Weights of a small GPT-style language model, trained from scratch on English Wikipedia: RMSNorm before each block.
MLP neurons of a small language model. Each row is named by its layer, matrix (gate and up: input weights) and neuron, and shows model dimensions 240-303. Each number is 200 + 30 x the weight over its row's rms, rounded and kept within 0 to 999. A neuron's up and down rows have the sign that makes its largest values positive.
Before each neuron's rows, "fires after" lists the tokens most often just before its 100 highest values on Wikipedia text that the model never trained on.

fires after: " f", " F", "ul", "mm", "l", " C"
L4.gate724,206,148,219,176,208,163,235,203,247,155,211,221,254,230,198,234,236,162,205,241,226,182,183,181,240,227,156,204,166,248,231,190,203,212,178,194,206,213,184,205,190,138,212,152,213,135,153,214,176,195,241,175,192,213,199,179,204,228,207,154,196,222,206,162
L4.up724,230,231,178,230,173,200,217,174,161,218,275,172,239,220,223,175,234,233,174,215,179,194,235,173,240,275,204,245,257,227,201,162,181,235,191,209,182,161,169,236,172,190,171,191,230,236,175,244,184,239,238,207,220,237,203,159,223,206,201,182,252,202,178,201

fires after: " the", " his", ",", " and", " their", ")"
L4.gate549,199,201,272,211,189,193,222,222,220,214,217,158,255,229,172,209,214,137,142,204,240,223,216,206,183,266,166,215,177,238,282,144,213,152,224,233,263,213,210,197,247,160,204,193,204,214,229,210,200,191,186,214,202,125,188,183,169,220,251,216,216,251,201,198
L4.up549,198,256,196,200,232,133,254,225,240,249,180,194,200,178,209,176,145,239,162,215,204,195,219,128,210,202,203,213,168,233,166,177,165,208,170,180,134,232,203,186,223,188,192,247,230,197,218,192,208,218,237,182,222,214,235,230,163,145,244,230,198,192,192,215

fires after: "\n", "in", " F", " f", " Pla"
L7.gate420,211,217,239,208,126,160,231,186,199,209,165,198,254,194,185,191,191,200,184,271,193,255,194,157,134,170,154,209,208,190,200,176,203,181,226,190,187,175,220,213,182,220,228,243,193,164,152,153,225,231,240,148,156,206,221,154,190,174,185,175,162,217,267,176
L7.up420,222,220,241,213,171,216,254,226,222,202,214,236,205,188,224,211,171,194,171,182,184,207,173,246,181,245,203,210,209,144,193,135,189,209,221,250,245,175,212,249,173,239,175,202,188,156,233,227,182,252,226,194,221,233,223,175,218,187,249,229,196,218,182,190

fires after: " ", " V", "s", " W"
L4.gate290,249,166,222,223,221,177,223,174,204,176,175,219,182,190,154,221,177,252,182,222,243,265,225,200,159,220,186,264,173,189,157,153,176,226,199,185,194,202,198,215,204,152,202,163,184,242,194,177,182,180,164,189,205,181,148,234,205,208,183,245,196,174,213,175
L4.up290,143,247,139,247,179,192,192,214,197,230,197,207,234,213,258,204,153,187,215,192,207,193,165,210,199,159,200,210,243,170,200,196,186,243,169,180,186,170,145,157,212,201,218,180,203,240,177,158,234,229,178,250,213,207,164,229,213,177,247,217,221,221,227,204

fires after: " ", "s", " such", " which"
L6.gate278,215,229,226,210,169,204,227,215,164,222,236,213,235,187,147,190,152,257,234,128,241,250,130,122,176,193,207,168,194,162,180,217,205,211,242,193,208,225,165,263,223,166,187,189,231,188,184,163,244,190,246,160,168,199,194,165,215,143,279,180,199,181,214,172
L6.up278,203,231,179,212,174,152,202,170,233,241,210,250,182,191,233,243,201,135,249,178,227,207,177,194,270,242,211,189,232,210,196,178,139,216,174,177,216,198,156,212,224,245,232,136,186,242,163,202,212,167,180,142,214,253,173,217,255,186,219,182,170,184,252,157

fires after: " Sp", " sp", "un", "ist", "il", " Wal"
L4.gate830,246,235,240,219,219,237,212,186,160,225,247,166,183,164,150,160,172,176,195,180,191,201,130,145,159,201,213,208,216,154,261,152,249,166,221,202,223,207,191,210,194,199,207,193,170,153,235,259,221,147,181,235,159,193,236,248,237,210,278,216,206,208,243,230
L4.up830,213,187,270,214,234,212,174,201,199,220,204,242,162,229,220,166,212,279,221,155,147,189,169,181,176,181,163,180,202,201,216,199,247,211,230,216,192,224,226,143,202,206,243,223,160,190,210,205,186,206,233,185,176,184,156,207,232,201,185,186,214,147,223,174

fires after: ",", "ed", "il"
L6.gate492,163,228,186,193,221,189,220,232,139,171,195,224,220,225,169,198,208,199,187,174,207,174,159,249,248,236,178,126,206,221,234,193,189,226,183,198,185,287,161,186,184,117,223,230,221,195,178,231,188,147,156,202,211,216,177,203,145,229,201,172,179,205,237,178
L6.up492,217,233,187,170,188,207,245,200,178,193,163,164,224,175,215,199,212,247,238,175,242,206,190,246,210,244,208,192,182,210,194,160,182,113,171,188,249,200,219,188,163,213,183,229,184,190,277,188,220,218,209,193,198,230,204,230,244,255,188,198,232,184,258,171

fires after: "'", " the", " and", " ", " with"
L9.gate47,228,245,251,193,277,225,183,183,234,223,179,214,177,168,201,195,203,153,237,226,212,194,187,213,160,211,236,241,193,175,215,209,171,222,224,246,250,237,198,160,248,168,221,224,258,207,197,218,193,146,148,209,212,145,242,248,235,187,164,217,192,181,196,177
L9.up47,137,230,169,175,223,217,218,224,243,167,185,221,176,203,161,244,230,192,193,270,152,211,190,156,178,193,211,201,189,215,256,156,151,214,127,241,218,209,148,244,244,183,150,208,245,225,206,150,201,168,230,232,233,239,185,185,195,198,209,243,251,195,224,215

fires after: " ", " de", "c", " pre", " De"
L6.gate440,182,214,177,212,172,188,220,164,180,157,161,192,246,234,230,211,160,200,228,197,248,204,175,206,240,256,212,196,211,183,154,223,193,199,200,195,194,182,205,164,233,243,166,246,193,208,187,199,164,204,244,211,175,219,185,212,200,193,197,182,181,182,191,183
L6.up440,172,204,206,188,144,246,198,193,242,231,187,170,215,175,160,202,187,156,185,193,228,201,161,205,217,188,137,152,198,223,171,224,197,224,149,182,178,189,219,191,207,193,154,226,132,164,199,220,207,199,215,184,173,215,209,213,166,193,200,190,206,187,197,255

fires after: " ", " sp", " F"
L7.gate709,218,226,193,158,187,202,200,199,228,207,203,211,186,181,138,143,218,249,187,184,227,256,181,193,179,175,182,191,178,202,205,216,189,220,172,172,149,233,188,178,227,202,246,240,168,163,176,171,218,200,182,220,191,223,213,185,237,171,186,158,269,211,244,196
L7.up709,174,128,209,149,208,209,204,225,205,207,239,163,208,178,221,215,213,226,215,178,222,164,164,175,184,174,205,159,231,206,240,242,251,106,191,176,208,176,186,211,177,198,216,173,243,206,177,181,194,211,183,235,217,187,173,214,207,218,204,227,217,262,235,173

fires after: " T", "t", " C", " G", " "
L9.gate574,210,264,186,172,207,153,186,163,174,179,221,179,199,182,197,213,226,183,178,206,244,206,217,160,246,219,195,215,169,198,183,193,173,263,204,231,176,208,192,167,204,183,219,232,196,203,126,245,188,236,181,207,209,190,188,241,202,194,186,212,214,182,219,175
L9.up574,232,206,191,188,185,132,201,176,149,164,219,151,227,184,126,193,196,252,169,209,209,205,188,170,214,180,222,185,260,205,229,210,220,219,194,128,191,170,198,209,201,205,182,170,182,171,184,215,169,226,207,170,175,212,204,199,220,196,183,174,152,206,208,189

fires after: " ", "-", " on"
L9.gate658,184,186,134,197,165,192,177,176,221,203,164,206,269,203,196,167,172,176,244,170,196,155,211,174,173,222,158,204,158,184,197,228,208,188,175,187,158,231,194,194,215,179,221,209,189,228,204,227,280,205,199,207,157,205,211,244,213,257,195,237,214,151,224,229
L9.up658,156,223,221,252,178,208,209,222,197,174,131,182,186,254,181,165,182,258,233,189,155,230,183,220,227,183,209,186,212,176,227,197,144,213,143,199,242,212,192,225,147,195,235,189,223,214,167,208,150,232,205,269,193,207,204,248,193,200,216,194,220,187,260,184

fires after: " a", " w", " po", " F", "F"
L4.gate116,180,223,212,181,195,227,163,199,245,237,235,169,219,164,186,176,190,180,249,173,211,185,193,206,151,158,154,186,189,153,203,159,201,148,192,205,164,226,205,164,227,232,157,204,134,160,170,197,246,231,223,228,180,213,187,220,180,188,157,187,221,174,214,193
L4.up116,186,192,169,227,258,252,234,258,179,165,205,148,166,217,209,195,134,207,242,199,214,217,159,196,208,203,206,177,146,202,221,224,235,242,175,186,175,160,192,186,183,200,156,173,195,217,163,209,199,210,246,229,193,223,214,175,178,198,136,191,234,212,248,187

fires after: " ", " G", " S", "G", "-", "o"
L8.gate339,176,231,210,219,152,210,206,161,182,122,202,210,189,197,151,134,187,174,201,212,230,212,178,142,208,229,222,199,200,189,162,156,192,151,189,205,134,194,180,209,228,180,241,206,226,227,226,195,202,190,226,166,224,211,226,223,202,198,201,218,254,161,159,196
L8.up339,164,166,199,167,181,204,207,180,172,196,211,175,173,260,195,210,213,168,171,227,221,214,210,207,157,239,211,147,223,214,196,218,229,142,198,237,140,202,196,195,212,225,202,192,217,179,176,191,156,203,224,254,207,195,251,170,175,194,255,198,162,234,171,171

fires after: " ", " dis", "-", " f", " F"
L9.gate598,197,217,223,193,186,178,271,204,208,151,185,200,227,231,202,162,173,237,200,252,163,218,198,198,202,244,220,220,189,204,183,192,216,215,207,186,222,247,171,261,185,181,226,186,174,201,192,175,217,158,221,193,276,248,201,173,204,186,165,198,178,270,222,200
L9.up598,188,201,164,174,213,217,227,156,154,242,212,225,231,214,235,208,207,220,149,250,199,178,244,211,159,240,192,240,218,169,198,123,229,166,261,226,204,202,257,182,170,220,175,164,201,199,192,210,244,185,219,225,211,203,169,215,210,179,207,254,206,202,144,183

fires after: " ", " the", "s"
L6.gate204,151,169,190,151,169,213,171,201,200,144,144,121,212,225,274,183,182,194,220,183,174,171,172,125,206,228,212,185,155,197,203,207,197,237,192,221,192,234,233,214,219,205,239,212,144,180,199,199,224,181,248,147,205,181,172,204,203,197,224,228,236,169,198,228
L6.up204,165,205,267,185,227,210,210,202,182,169,112,185,151,230,202,229,186,171,237,203,165,219,215,216,137,211,251,211,218,200,154,208,194,158,200,156,207,143,206,227,208,247,163,211,158,229,241,222,246,203,226,201,159,274,180,194,179,191,224,276,238,203,236,180

fires after: " ", " re", "-", " de", " |"
L9.gate804,166,232,223,243,207,188,169,171,147,242,212,139,212,239,206,183,174,187,235,165,184,211,209,193,237,213,249,252,165,250,177,221,162,179,165,213,171,180,208,215,196,227,236,213,206,205,183,245,239,135,211,190,241,211,203,253,226,211,156,174,184,171,213,178
L9.up804,250,220,270,262,157,201,181,233,159,246,205,163,181,256,196,262,182,115,193,185,123,171,243,180,228,172,247,240,191,253,196,263,182,232,215,196,182,195,160,182,212,181,221,196,202,221,238,155,245,207,204,196,192,282,220,139,218,156,187,184,207,199,285,217

fires after: " |", " ", "s", "y", "|"
L7.gate72,186,227,218,199,177,158,238,168,264,179,139,196,205,180,169,132,230,158,222,215,228,174,180,236,261,207,213,247,192,171,159,166,204,210,198,188,176,186,168,199,168,210,292,192,261,222,198,197,238,193,170,259,194,194,180,183,234,203,223,198,207,181,218,204
L7.up72,214,200,174,208,123,203,211,194,204,230,187,214,235,221,177,192,224,211,204,237,235,156,200,222,183,185,231,151,236,271,210,202,198,219,132,266,138,176,150,202,219,196,197,177,239,221,136,271,245,209,197,234,241,221,144,146,198,209,210,210,227,190,224,192

fires after: " P", " ", "c", " qu", " G", "n"
L9.gate919,207,258,178,217,210,157,236,236,219,141,179,216,270,196,157,170,195,171,185,216,260,213,197,218,212,247,168,160,233,162,153,233,195,166,174,155,233,206,183,194,225,180,167,276,159,198,170,206,213,197,176,140,156,123,265,196,227,234,177,222,166,191,182,223
L9.up919,156,194,212,158,171,156,186,231,214,190,185,210,220,250,214,179,234,206,185,147,194,270,167,138,173,242,217,182,207,243,200,218,215,217,166,189,210,142,195,145,205,196,204,207,156,207,164,260,189,225,210,201,152,163,202,205,226,213,171,200,146,202,159,243

fires after: " ==", "==", "==="
L6.gate986,220,257,175,205,154,153,216,188,209,190,159,235,190,147,226,199,154,192,247,162,211,205,202,220,264,167,212,187,221,215,225,176,220,203,167,230,187,208,173,177,180,254,235,215,179,197,215,221,291,225,214,198,220,246,238,194,256,194,162,232,286,217,259,213
L6.up986,246,188,255,211,237,203,177,202,199,191,231,174,233,184,177,178,215,167,194,227,229,213,200,184,193,245,213,188,230,164,205,222,215,216,220,240,215,234,244,163,183,214,199,225,248,174,220,179,222,244,143,172,169,208,159,213,191,183,181,225,171,186,201,167

fires after: ".", ").", " g", " re"
L7.gate183,212,179,226,202,186,218,178,225,213,168,168,221,237,239,241,215,186,219,197,187,230,245,226,184,206,221,230,232,207,232,205,179,221,174,192,173,194,232,247,161,184,258,200,161,278,227,224,200,260,237,187,162,136,200,177,209,247,208,208,159,207,229,208,119
L7.up183,241,182,190,154,215,183,186,232,155,193,222,192,210,225,156,200,211,233,212,207,218,206,191,172,193,170,202,191,209,200,223,188,166,247,242,169,213,195,166,169,230,247,208,177,224,180,187,215,202,131,239,237,158,214,154,176,176,138,220,134,203,203,199,204